{"head_dim": 64, "init_std_up": 0.0188, "init_std_down": 0.0, "doc_mask": true}
MLP neurons of a small language model. Each row is named by its layer, matrix (gate and up: input weights) and neuron, and shows model dimensions 208-399. Each number is 500 + 40 x the weight over its row's rms, rounded and kept within 0 to 999. Numbers have three digits each. A neuron's up and down rows have the sign that makes its largest values positive.
After each neuron's rows, "fires after" lists the tokens most often just before its 100 highest values on Wikipedia text that the model never trained on.

L2.gate105:545471558523523495419464494542515531523535509502435531535425471443455544523465499512484528522501436515437518452552562482435452519464560526516503495504510450521498517484502546508530489494484481509550527566594551480499547544521556483518572543528468440507443511561516579558477425549518463544536490543465497511501481542475477534555416474475509524439521517507488501553516455587532490465518494487557524537498491544530414468489517546511439570473433528502514456470535528479502526496525566412493454444521484482470488558463511470471501485563486476555473460528503550533529487549510486491
L2.up105:533525475442527558510495453407475480526503478435565561447557584422478552465506514465504510559490447488532425487573419439520547505546490506540481459471475608500477547476451442487507483469523484475532458513552465462561404531467468541528490461656548445550476502477536553510525416449505522513555491558506537606550425562526542503464537537484533516438474525476485500535459530493535476456485487485512574495495553412516506533505501531504462448524520473460484602563547488558557461495521460455475526445525487517483464453546426487528494496482488495478501535473508483540446588556588507558
fires after: " |", "|"

L2.gate1118:550506548416480546519565452419506519467469509486523552493492475510521481550481565540433530549493457508499530506523510526485538544469512495555448430424528511544496433532440512492506508506413556375497547513506539496495475493476505499468451456493471522573521496543511521457533469485533526452524531500542474481547423579590596573483496538515522550493487480483471479532547460397494459492455531485567501470471477568488584534480432568614541460550486523466502466473474495460599457568494557500518491520493500571538519498519563533472501499498493397537542500400490494565483435430517490494
L2.up1118:540471460472504577443482467535475580586489426478549474515526565511491461454516480527525591506511479511487544513515539568556511533477557412529486492497507499555440512564534535539503570474470513476458488481553462488485567457475475483482504509472534441472575498540514487587502488461491526490483557476524537529499479535544506528493485481564452579521518472550454495482503479481564560505465499453498510485569465449439482469394495467458483492528498511492517497487540509467483487512487511524521491496437515514518530533494431467484533366494509476478443494509485479440499480542516484493
fires after: " |", " 0;", ";", " —;"

L2.gate112:484544497477493484525490530496476519501498449464503634556531487516512501499523534545475425473466487487532459522477494450493523458469497536555476492484450498452517485477526465512499455430457499480565521487516433492495531513446441472493567520507521542533500493459539436473589528425488512448587499422416491478543558506458553543540480471567494549468478454383536466494476512525515524523537553523534535377452541542550532458431527465557460456558513534541483507555499468467474531472523464493501455501528552481487452513531523500492521555541473503535533517476470480470469434531561427483
L2.up112:496521504546478484510574526488432536447570470529466499515547482472555531522557573460409436499436528469523465454447446491493541425459476500607446462442433518483503459420435518458470542535525533466555488519521552435491494516416618449505492504522505513531484539471519503478460577486486499452516456555458458435478517519562513483533457473519443587460564420466494469480493454514464468487527480573475405426516538419545472491517475562506542454499528449521478489555481513432545506443514485444539519482556467520557516450506514422552467534495440488464563465511536506507448499501500506558
fires after: "\n"

L2.gate164:403561473467495405533469581505419488485483484463515403395491491524468524501548494522506468514524551542532509416476468515400531476505437477484482467514479522562491521527529551570545511481492547537498514519519516487492454512481490485507518521428521502525477490500518558507525520496570596422536506462422456555495535495487489520432565476509493455593529543525517496497509493502459470503465483450465498482506409551489500503519494470497493526544485553521550502528498577485508553467475486475529510451484546476480417480513454602485496559477527430491454489472446482598453481511507528598
L2.up164:483563435486468467522481535549456524503463478533521487399506497527523509462517575512497502449483496523496529441509511523471504424540443519507459525502458468456536513538480526556547517492507535551436454456502510471455406616517542515375492515475457474526438592518506521470496549494496542511534521489431461534473509514448503491473513556463510467507544521477473502408462526493514443510474511439501456532529457544415563494474501487540504568454510576502516564542476542498457559542510516495528537517477515484561449495550498548543529575455541543507577485539558491539525497487523493566
fires after: " |", "|", " the", "16"

L2.gate531:495568571544494525494509513482489469574579477512466446513514547512563497495522550612548491530447484498545508505429568481462484444446453494451554510460510514558504535477520568508461512522493486469652504595510459499487531536443520473533530544515516594480537464464426455436504539463503455530486478524403510446501467544506492469549428488477548520603438527564524557489494522534545437481508550503514579448457432518501496509535433563480590459475497478441510497570545459481512470479493530473491442477474480489490463515463463483546416577521544557571502457578587470439456492448504581504
L2.up531:543497479464583571530474450529460515519519533539453467447456543523471535504470527491454581535476490491536515494539471504504461557407499491520512512477574543505459525567544535456497501460544455553544493555483483468475521490527556524533541570479507450494467564460561529516486501502441517520490513496552489494545468518492497490557419450440528541488440488533459476547434482537534509566502549481435425560455454422496542458497418471484523489542518487473430541530450526534496563581471574553487543504505501425513525533521494518570473519467509540562477495548551446568474444541484562508
fires after: " |", "\n", " 1;", "|", " 4;", " Votes"

L2.gate1229:454488510447462506477485456437475496489477482430393489486605506479403526465486467558461498477466486504516470465515522516559568526508413499484470502521490482486473483385463499485515514454508491508519479569533568582387433496416465530482479518419485478472496441470470448507562453472560522526500395578456490426475494433521513461523511455436500502512567556487481562428487534501505545459494488514428556535416430509407442509438564516580528491490558569483532502626514524545435496457494513522521555486518468485459504509425521534485519511497572495560468476477573505549568481448478538473
L2.up1229:459511490532484560490556532504460507472494507469482474455551455487489489624466530505477523512459507539524501542546540557499501426486465530481500547479540501498434483481494593519542538471587465485532543476454568492392475525492514463496491449499540520436478482507529502477461473510427558483463465425437518530459413441527498475501494524461459562543493515490438505473526488466537475534504456469459548575482418495502588553519570407584463529457533536456477486552539507520442479465549473576444527532498520469426481430447505484522502514503499553561533546495510509550436451486511549532
fires after: "\n", " |", "|"

L2.gate1297:501473486540484435484509512578487551432495478555445520521515549516503461456552464526450551540543515499541508541490506468577490486606404471459507474537491440527455498485490586454488547481513512476572548477571448531492581494449476512507488514577509479506526522558465475500395492511522489468497517457525521445507478519532537532513496455563522525495517531545477443517488453478473404457503556453533466513455529529459521480532493516422522492475479519467624454549501532450507464494540533491485530472441524445481513461508511453545443527504501486493535502519420528460478480517428435530
L2.up1297:484495491527494459494520471562487495437458475519462522498463502533487483530522463423443504457493481472538507521494497512565565540555468484463537530535517515455506459461494522477523525491556478438539539495569513560483586521437493502500480552573505492499474503556474502486487486538493531447474530526624508574514524530532540491501416479473562550480491548563473497452503429540509539522563582534508438502477502486499459447498497492496493528528501560493495484456549500506552497483500531496476525477483465430525506479456463435540442494498446456525503500513488477500519517528431535527
fires after: " |", ")"

L2.gate1117:574547489555517501453496493513447520528519500520551481535554499506498495487481440551503584523471461501425516507530584549507486440521502535519501477521499489575434511502443491542439451501525462484480410459515576430387513450546518437460535461611472491467485503513492525471473500404559502464525427608501460565501480454517467507488492520492437472492506517527499516475552513497527451523519532487499531513447446524468563468505456436599480500564501511488500487530493500535505527449486469515486525591525479529485525550539469496497528484509542528435487457506532490532470498529551486485
L2.up1117:486542533460583558546491507478582503545444522388492466422499523509560508502489506468510491535475476468451456502466513481435495532470517492534529508562478540451534477538494489565438531466508449511493422497470573466587500544519533579510485512528505552524512507500429531586484487528447488488553532526525502548531425476520536486508509505540571494486484544487503540505475535536489431522516507517501593470491522547462516563461482468444491565502531456487417467532564530478454517450476453479538463412530477480501460539531508522436571509523514536550468501558465495535559492518481496485
fires after: "|", " |"

L2.gate515:518528533476491487454424446569461506480536468465460427510521508560523574562509451506486524498518515444518530553490441455568483581430482510511510527518486474540501558499519490410461459459487405508560482481553467546474496518505524504481527540500489559490475487523522481501469635467469498527510457465464520527537504502520533515449457475509498501491547427534467378488491530523463503503548483492521513464458397506567523393554425496528475530432496548483502459502501481523491508523540530586452495426577579479486429496527514462455429536414529479510464519467521577569409496548450464467
L2.up515:537535532506468468481519547574516498485492439460459486485552493479507564529489511478482511471490505490499419573531508463573519535503439549528506501526455419512473515469463504413450451432494470518541501510518530492530470509497532508417576556572487496490447439503430485559503571509502501506472503496469469467490477517510495519477428552440506540440582516562500444435508528503513498548485403458555529535476439514505558517561457531487459500468426551476535492545479522531493550530542564537471533527507459466505461515519465438488484499473549478568445542560524505530481510452474457497
fires after: " |"

L2.gate6:489521475432451507514486553580561507549552515434491512504434467492508503422540520440472429426462588476427582495497409489501533451490498510489508531487526555445467412415459508492550504485481515445516483533496470550432484418607473504539509475505502425459488508519476524514474530457439469396523472502517486516464490528450624518435540465496475503545522570546474405475521444472469515543503488502483550478476448544490516476501521485549492426480497443492508446497498538548509505509477404471441526481442546528552456548561428432505507381500496525501558487501459500447493486464491483574
L2.up6:500537437523521585516566552545541461511484509430506599575513553497598504447468479396454447499492555424483517480441445465398519502512449481525458526510494596462531410498506561462542515543509491506531579507476488529499494487548485499484468486548492485479506525543547546506436464505465471391569489470533494407507526484504530493516514514465518449467463501505485448512539529454513549498464493488449454462498481497540448501503593423465435565532536515428559441419488500532522509509504482536464488503507493518490565514525475481505568421486548463511482600548485501461511491446472494539
fires after: "\n", " |", "-"

L2.gate524:443508463439502452502537446498432458528523473450532506422493550476510553467597505517496476531493557457471455565488547494454561450481446489505576468449559417455541507399574519487524468487594471485513385548591536538460455485445516568529474543512493494483495516434521520445513482451487517584523529545526549526506508477501482494410486474484483408486504453495498511541507532471439514502554543557451550512430507497498520557534450502474571497482581487540536489489523486471516515457481496448490515479558490452514447503471515554457448476475454517519517470497464516550489413534559495470
L2.up524:436472545513532502491507496519560550474449491529489535504479482502441556509510540560480440537520601562537543488521518462512515423513462562559548482490541480581557514457490495435436469460478496462546479516488471519511496546499461470555465420505571554599528407484510560492501590477455574578498386575458576520510432508505545535465470456477537491535526588537483507476488509520464433531470504544444414479419528500558426562481511552556501541510512483488504533460533555500446516500538433552457627409535479484507499463461524457497495445518518526559470524484496463559457455482505498496
fires after: " |", "|", "\n", " -"

L2.gate1171:461493487455576540577474485416512511464493436501446465483494532530446495430391459466470494495478417524470537481413547510494532467535483493492500440466489527546479473464549524523462501535481471471580448538504534518513529524507536489515538421458424491452527542502444464549565511475527457480494489517514528538517529492463529552490402503505465506502426546510572532518456486514452485535518466516522534489509543575485512534489437506442446520454465466442512476442526488504552605560520393473526491457565516458500507510364471550549543430468463465512524418517499488510507503468455478538
L2.up1171:468489471444515567523467488439558533557502523495473500502472519514506468534473543543447578523493479451486469557441484545462544440467490485468440539488554514506495473443466516569462456516472494524522517500481544486540469484434481487477472470445439505497523498470433392467474532516556393435489494581435580442504611512500488517553470502535493518526493489474546515507503492518508475517489482566483520538563527583477466545554538491485574557464535473522518419483465514531515554564598530460490549430542513484567490485435496455501545492504496525493541485528520488466477497445468505541
fires after: "\n", " =", " |"

L2.gate460:564524473471529636493537574518423458486467522479532547509568533510509466481503475516544513517513513555414494448537484535418487446526493491594559517553439522538503548526541543474477550513540489441474520421572529472394501403551549453476494549532454483484438473588446488501500476476466473487512492550487563496573503524506475491517478489516493524498517496509527405461467479555419475460571566513473547488526483503534488511593509466563524521449502534491524453554490466439494527450443560503399444555404524494571528460498590547506513471458470468494416557475462527433516503556461509529
L2.up460:469574486432517455507511511516489450455429506515472484513498541482470500429485451529562518563513521532479534584464478506487484487527526503541502484488476506486507477481526532460460431439521472420403484533525507451330489480478530553531538474523447518508496468479486527511508459463533542476569510492479463524528499537537462528561486484448443537494510569576478426535551440539505535512458502534477605593430376488536490560523467483515560500483467516497512443507497478488567549456466500498466529456449513516547503527547495575524478448514548423487586489508512503458511532524440565520
fires after: "\n", " ", " qualified", " Ref."

L2.gate1024:535423548545470508459466520565558524468490475524543536507503514546493515476576499543481421553483474521542470542543500560465450487447498538525478544550556482498467430475542589501518519526467532523529576458508520489542526538523509464493517505548520487562467548478526484487568508499500487438523391573495502568444458438587482500482411445521531484550499404487504548517491511452536419450481519446493509637563494555480453537501553546477513498517501544450565442502494471514481449496478467546460503535418519518478464478503528571510574481440502471446565478475438424580507471493524484482
L2.up1024:475447464451490482502559455534494486485493509514473451522517500522512528445538467474488625519572469534534466503496538569464467447507476527498459510487523495506534463550525553525576506591535443553503456435475548477460525471532530522500493557602484446472496476478494470492548467502458516575450528575531502522418409555525489447444473516501511496435531564552442538497432458482525445556466465568548497513532506500504532508497479538547457440459496531476495448468497513550503459404507503510494440435419564444474446493529441522511560471423518513493568487509492524474477522544617463504
fires after: " |"

L2.gate1252:534456524489452504576493484557441445458521529468509441491451517485535507534475517470459522518487544476485511448504565552486438552510526478566425464474486544460517577523480553546492419458498512520490481525508512515492488452481442434515498542546551487549553536441515501513480537560518471529491544419497470388465463438519550532537508511497484512445467452540520504535536537507444526556517475468428493466514486448502463570476504554463549508512537464494485442517552470460450536508529515499490410536461488477540484497480518506520422464505448541570491478445547558501492439445508430519
L2.up1252:473531532500504441606523456538588568564539520436496582509520498510453522530554561435485451479500572517585472562436547564535523443484531501458458434447443502457489467507510522553480487604466489451508513476483501436518507522477552472533524531590564515542546484514513538438484519515512493552496463460413529409452506424535471502471452524498494496501491509484484505488543413515503580531461456523496446469555476518523462487450442492430479445403525541564550508485495522454511556493493571521479512451481528516581460466529526430600466448528499533531478556558453466419504455498527468499
fires after: " |", "\n", " 1", " Xer"

L2.gate34:516444535432552530508526529475528475502566520505553540473560552533571508545556502468527572507447474523531535500487523563565518596488451551483485545519523474523502557540603457473431487505481470473506518443530492511454504573516501504470509529468400504542456515530495477436470458459482594536471491496477438527553480541498425469543456484531444558562529491508489476469524500564543511499472503514519452479432521508514543481472411454449534564498518488462519508421484510466455507432546479499476547494521516421585573443464456539554590432514429562538471479547506413558502463516459486550
L2.up34:459477469511468469505421515518490435440522500519512459589517529504550470470496498530480497443462442521518485551529513460515535541555503484569492527569507553496469462569529503452485411494483463483592484479536553526491529508533487474521511570522473510486539555492477514525429497449489556524495486546477455542521513501478461442519505516552495489494498562482549505464538512474444500548513519472492538512516560539504503516513502491498498561454441476535432457512528481498453586463540494463524450512565494502506570496545496437544617546487482549538458458489493443501513518425394486538
fires after: " |"

L2.gate362:538499497501450495408526539411500505489499535586546570527532512512490496471395535538496435521508540431526464583520389475492503494559502465518477507565468508422444440468428531544541520465496494537501432519498504504506498539521519510530510499465484522536482519512491469489500509467498529445541463479475524446526514434486497407454433476516576493550573536548507475453489521567493432409636502556505501514515485472504469483536519483497534504517573439500464544482542498450509515466435435478476478513569511535569512562574481498471530523473544494516495559603616438466488463532456491503
L2.up362:521464534494545528445530556513581510497521560564472520522485472442575556498474523496511573465479472514484442565562535471526478548531492523497505519532457513504453471506462514507536518451474523546555540454508555455530521511440409514527533486500472556471523497482471495455491521464459471544489554453453472501524543478437509436509533448424490470565575552495537447499465503549527506427540468525506428455471516475480525506513474458531456587490564488526550528453534461444505545452433508481424481531584435543492514505479487492478581465483492502488503549462485450522482591453489519459
fires after: " |", "-", "\n", " Preceded", " For"

L2.gate1066:520487476525447528512525588504483482529527542555501504549478504427541541450457529510524525502427557474524573551530514461435544449552552513489504509571474488450392541420514449540452525571474523493542465501449528502544531495519502546512482473440520534488477598437560531506460561463495488496487509483475502492506534547543537468533501539570494513591465478459461520453616507511512499508507470515539542448552472492514446479472550522529491520494520474510517495435494399465461477546502479495534526496508536549546575515464547481512487475472544440506518477402440537487502501555534547496
L2.up1066:578478523548490437455612481486546529475459506500509568573542482522553531449486559497522494495429492527518526571520415481444498563492541512494440507476411518407432478523536450443546545506483523447471524493476441467518546501534530545511492523527459514456475533500447520529490467473550481448502515508414468557508470392513476529453563487458511548487464467483450539495503534474458510518527481532446453520485452445555546486613484398461435485500581535550471528473453494463497510503518554539464461393546525547471474427451582479552500447525552434446515493529489438458520488561551466513
fires after: "\n", "|", " |", " the"

L2.gate585:508493553507574510514539498487515583467499532493465502555447495449547441552488611441570519419522480520479521466517481516495459507536561506466591541515506545404519499517573491555471565538482416512499516450470517483555562450520570421433428491469564579470515499496530463526565495544513451540456521514462560455559514522478507576533526476560521461495478506548567501513476455548567522517559514528482540522527504436570540476484513412469486496479466527477545515523554543482527526509481562489460533479493442526488409489573476469468491499458495527518542568475523439568510492535555482504
L2.up585:507528534545481540390518564448464483501545514493480460529515510479587543513555481458461502492515493518571512521538496477509591462513476537604514532536533547508534445485515445616392500460467441506585517433495438502551513439568455420427485437528452539514480554547501518473540499513503462515400506499540559475573509434477564448480534446509500518486463413552500473445430496574456424498475462505482482459542520480518474535539504489453521531497523478434487556500546544529467502559462552431466459457551526578458478452561546456475502522445447502494452554489482500484521447475450523559
fires after: "\n"

L2.gate753:417511534532477578468602456486464470478497540518481458515468511542549459498526469494513443602532436469523545495473581495535525516499532543573522471523425482499538564483396511515514459518565516483428442506526518481503526436542447544483491476528548576508471539539511506475561488532495440448515483490534453442513495524505523536531542497525538487453567503515485493469497461487495485476472567528457515476442509546447566443488565551468554489481482514491489477482525490466513453518560514536477410491484544630546443478487479444489532491492515545557502476509500424465427538422541503519
L2.up753:465515532460468482548438447494400473522512533532585507456556478491550514522507555442501440472529494506482469539502556484479587567435526498436458484479519507520534519504457451483480502497539524536486402531453487530456442491538537484530473488514544406506490473503518474483594537470529572504459475470500530450453545523466516426543566384516545547498518506504467511477519523522526514526565536513512548503452436536451527436425494532558542521505566497498541516484472531443454463536547546519472495485466449438509463447500514460483522514512473515465448565527489529544565533504542461512
fires after: " Institute", " House", " Hall", " School", " the", " Act"

L2.gate90:467517443507504463519532508508452488537558473522424464466562510500524518505494596465491525513495492507521523493469556465465460528522434448536572540442449484489513489536508510494532474568555488517530463504454484472423589550550495487506520501479542529522464528462483546456537466412504540444471524484481491472476444504570483444547473491462485486455406446489485480490554552511540533460460493495545513449465485551516542522496479485404456459505440545537574459474513463549470499407401482447411409458484436476480500490474459558497480467485511509478515467497568476524531534483536477522
L2.up90:480444479512539522553502541497462530500502486488475410495453581520516582452466487502487601553428510538486485473480533476513529460561503537516451522553505476507480450470553482485556492508452453542505527449501525487496544546459516505551462502456499434520498551537499489466459581537492528543473463454397514465468477448472499529491407533515546555505498512511480457481545549446488524450517448496470553441477509508523461527495509503467502531493463548469510512497500490518462518463447406524495464505479428438468575482480462521519453490542522469485514539485508459567508501507502584474
fires after: " |", "\n", " -"

L2.gate502:511465519542516607520463512453417493533536563482596487580486506496531492476483534438464528506518535533492522530552566513457539528514512552497509538506498556531509521547529553552541466510536434464520510505470547497564538542498478472471597478441509447443457520522494587550533484514470534459554456450569556491422429568484523517543498504469497475528457475469515475509467457441444512476477492446525564517502473593460582528509569531477436546438483460441532482439546455462513527495503492512446484465514471531537483463508512468546518503455550495504403517469522482421493480465527450467
L2.up502:460536429506536479551551524450443497508476498510578492485479471500451528515473553444523525473530523498491557518474508512463529460594417512415496487467498470426457521525534414479562459495487468504472472456493576499493488471489476502459484456575449472497438500455464492456579531417504467445439532575469533482429542574471529493534488504467512530566471443491535406497520503481464497449487496486552575527489502542557544551500545493511409507434425540550566539478538485458519497520471432442465517533533457452517507504555487525533543541477526512481490530511489506602455489518421468487
fires after: " |", "|", " the"

L2.gate467:517501462535518499505553474467475506560470546452459495425475572493493460516453533512461468455469408494504460456493526521542478559565472494489519537496431546462457556559477440501514530490502487567510406506571482502488483543493483527516531498474506449507492436536501549398565575508435531507559526424458473506557508521484433442444487533426534468509512501508444450489476494491453483453497440476508438464529558473554480512496545521488419473484452496565455551448442513553541529539525526472475414476511519519526465455480428598532463459500537510467537458438479509435443510436517444604
L2.up467:511559456485466572579511439447577546503532477545515543563487480507485567540505569473486582507535496561524490452495501615523505441557479510551577543445492517561430427446526523572502543606543411511533465510517489456474497516467478446533561552503473549572478471492501502530500541503562521418520502483454462475490472507480528485487478486400505500485504448480462498502567483440517531497543457530498498455472443576466433540450525521456521433520480495470527445531567529506481530457456497496491462516470472508491498449506481507482537524427490476499443471419490500504466498472465492554
fires after: " |", " 5", " -", " 2", " 1"

L2.gate689:517464497455544520439465531525436476454584532489438547519447471483478445509564513598479472518538491489485493508509518529491457562530550496422480441516420574482485453507512539491574486488503443475537560473546578550465453413502511550467447500522479547495555502530487478580546464525470539451532461525415532513535538510518445528442509482552602493459477491492516519503443458462587560476492569440494561519520481526471506434524476505523506515436435520452546510535547569474457501522511468528529479501508516502463475486551564450466539420444454450587422565487498527501496537465487457552
L2.up689:471438495515478563482519581541485489413477455475441554445441475505482480511573518549555519475449488530576553457517544541483448528543508466440424452547405455493421471560521459524467510552476510507510491570515498435469484500508511546529445526539482484557491502531563491533575465496472485512475526473482476528522467507520457495511523499515494473426448491466482540477521525458498505441529534511481502469506532429483498503472475488549463553502499428445495493511497586494550514438491429468537564524541513455473616495490517525493445490454526460504488522461457529346497503489459532468
fires after: "\n", "==", "In"

L2.gate579:511464532491576472510528512508518491477508492477543531543573537503517503502499504508476531457556504500448504457455509515505549543443564482427444458535528489524481486560572500470438469461525481534426547450412451475440533490535540589529541512514540468486537454507523528488605508522563451513470529490527480493535442492473490483560552545505477475524499519539498480456500471464459478481543504608501492525453495547497581491543450419514508532522447511478499517516494540540489510568474562469423518556510529497475453514558425514592540468531552489555512563559414522511604499412560489456
L2.up579:569481598526536466492507522510547489498515455530504548547511478539492528509519480418434475537486592486485451468416520504485597464442514509488550517428533572469550442530498455567430512487546490502534501430506453510466526567507542421522463504496486560506557531483507425551550529488462484527482456511493504540489513477545545520519510487500492555496478479477451495446458520505525417502516473466467525481532439475504495536452557464491542475491532566468471508524493462535533487539504514494444518436541476461552497552572515464500457498549547447475489561511489532536484438504513506484
fires after: "\n"

L2.gate596:466542565504504464460483483444450466557499512519531472518582538444573486518452472547492544509538526549456438509534514520540487531525571512541471426544556468529534512493495489526480546439477479494484494507512518478449524453467531388555488411476532513455477461524535542474565542463497516454476464543523567502501461535494506472395544461505586406464441484463527464497523509492536478493506514452522540479597490513509511507511548379509511497530475537493475464412502480532452519454446566572501471415518485542415497524479472538487496435498526453549563495527538537521536497486529523457
L2.up596:534501538582484456464551511491512509560545461565492467535518473501535519507458465500475491493581510482514530485502532480429508482459502508516478523473425489532467450475452491488350529526459471516514491532530491473542529540466453456567469503477509536489498519501506510503465533475472482488430484507510480435461457462515496454522535451554482520459441528513527530436424499539425441490463503453468520470528461442462598549513525483482560535473508542497503490503467498511522500535494503497503472493571548522428488496553580490586498546479521529533493513444502500560564448417485510505
fires after: "\n", " |", "|"

L2.gate1072:469517445436537503474474505506555529478529470510510514489510502492502463537487501551452494526408481505517425526511530501501441559506524564527450490444489547536514477450471580452486501530536448550529446500510529458492564465516497538536501510472458466509561453477513506519506547554468515490513526513486472514498550479592508516457501515475444527501487532447579479488495417461493482457515480496543531512552495529492497481439511395552491417462492511516560454481537452563550502546514504457517458498445473536534525474486461590461417437496451511506494489521450503538454409491448536517
L2.up1072:461536475455475552456462543523456565528506515495469501572459534442436463470574475505530502510495444526516412495508552517533397445534514511524491502496490527520510449535526523494576539478502476564501542500518470534509615470491502506548577517541469496522453483455464489497484539554503484471485506510494518539492518506512529482484460417529499545490483520436505474465516477517558450577474548502479468493525516445500468422446574522501471522469564441493548428476461473554501545456508476471497466561492441488561432459491449451404448450480417504484506465470525464500500484489439450510
fires after: " |"

L2.gate450:545523543541503583495514555486407551540590512506563483498550479473515412497491581561462528566519527531497541502551461477522509574509497517566496492500528602510477467468509538484420504459488494534536457549498542498434528447557530414527538559478524483524644480477499529526503520490471534492468456496504549434530522483475504524420491523520509481523528460481538544519481516478501420477515523572437447506527483491543558481553504505490548532498525469507520461565471540510519507524555533580504520537525417439539446487484521520515457528513590376506542572463557440550477457461547497599
L2.up450:578504476567547489429513503409430508534537486494515497507468533518462489501459448425494433505563524479546550476551435505505476514511539516488534525495471477513499525469516435541556494422547534490489533480434339459515581479528541418540501476487480471580489463419519540453527534549509444398511449522490465498486457551452555535532516530492546539518491518511552463496507510469473475485480420558466429470535465503588566507520440496490443500548513505419558520551556544558465588412379480459447431525512523509577467574491447545470406494480510560491548495521531591549523507466465463523
fires after: "\n"

L2.gate565:481470470428547510530509438496503491506539524502470496465569499460583467487512538501518464583503491445511422542490476533551587482472537506557509490545495461519469459478432420563522492574437567551495651528479459453478490486509523520474513691498445551495488536468578457469444468533483465518546424460410482493496534500438437480453534514558487558483499523565554515565547479464466564487423525491529585488434528488498496511509473495614477423536525473534542498529545516471474464447558502513432572596539519483596518510457479516503423424444514467532571503499455583508437507511483507538
L2.up565:488484401482467531563542490559495495541552520461437512489575434516517481476495493453532535474388470521474384512497528482517500558444447496496496444575509536506501493524462488451475499509528451510521506482503514432526511437509531477474460487505511517498540593460557486525467531529453564519492449455515527597461481501489476470514520521483587447497483454537512531489592432536526521466468457495509594523515556464490536530574423469511442465504446456535548406481511476468494528505552505507439541564519472425468464513480539519477431482471555534520495415520440487469481532489508494526
fires after: " |", "\n"

L2.gate1140:416555445489518496532453528498572499528513463570555595575474488546505462535472529528480515592521497436488465510483491534506500492483530457516466511505480515510534441484434495541535480514493405501505492529495463539505525496464474461528550482583497544489515447482520552473473582411515445494520451553477503495534473460494511530583499484504507505564455524459412486480427447510548506582476547475466495445465501531550504476528509514524481472502530450552513489526513497515513525479480497555450464505598498489530542551486555580452492444469515471559535523523465471465498524478527422535
L2.up1140:522528504449581475580561451499456492459510417488539520444460559497463498512530470500528538401577458492509544488545513519479461489502427542438441376531476495485457511489490524432466485568599475505436546562539543501473446499471553515537495517516496533558531517529481483483442556496532475481441512523564429526559514451492424517469540490516516530483585487474530508497587459520511554395559433479493395461462446450471489513502460487554527462515530548521484474488432487522551511514516519466482566525516464503556468510457504515561513506478543462525535501532493540551528521519484415491
fires after: "\n", " served"

L2.gate1240:532527525485503532572468563479499509564460417547546471517561454452545496458480442567511551548426476458488503523526522519536397496522455519515537488532446525482505478498507534466549518505525452518454484478498531452474440457498510493501571495545550455410442519572424540547481519530526487494520422465516522601531464456507477563492488434474541532463471483435498585502491556544493462485539545441454495533530533533531519466467466463559465466498478506510559513521502477485447591576508569496509469553479481596443469501468486509549481409490465549427496502434546488448466497476507584522
L2.up1240:481487532500518487484447451535514496443512463570529508496564531505467406518456554513489505611499440560484512520504552548469501489495567546585405510445469503465462469483456545556505546535505491496477489476461482492488554504554468476464455446509433493551523579521481537499515449530538477447541464492465568498454501506472460527477474448576399538445482477501529494507527544425536515478547501486461442507524522516567487526464530472530504502483565520443545512525445514468560552495438497562520476517558569494527434585498490431558528552569490488483495459533489437492500594469438490511
fires after: "\n", "-", " Y"

L2.gate1126:452491471515467504525506441485477434491498436511477524517496466516572539542536488533448466516544506550504556463552470561475427612494403399516458452489454463438521566539509509494549526495490446411534421530417485521473484436537542474485577502426477474414451458452507451464561489486499466587325480488490476516513539557461430456494527517505574502472485523595504454530486484490488511500522550485536471563509550480457484512530454529448566479427583500514515457528547534515451493419505531392441498515470457468484500516483487523528517468496522529521420497562607534560517591559532517479
L2.up1126:567508497502450501572475480502617516555514464452481498476481481488538454454481367596498503486472512518559509536550486603457472503500485483524456493536448483479486478482497507463460571569474527554542502570411478463453495488524545521504501519489464494544516498539530434481406485470488552507425502554421563505473479476498513540551461485450450503533445439560514494482494485500408484467509581520514524496487520473521553514497564470467526470403577464512547478535496520448487464492514472491477480513485382503497516451431538546512529608543506516547468545438414451514495528472538574532
fires after: "\n", "==", " and", "-", " 4:"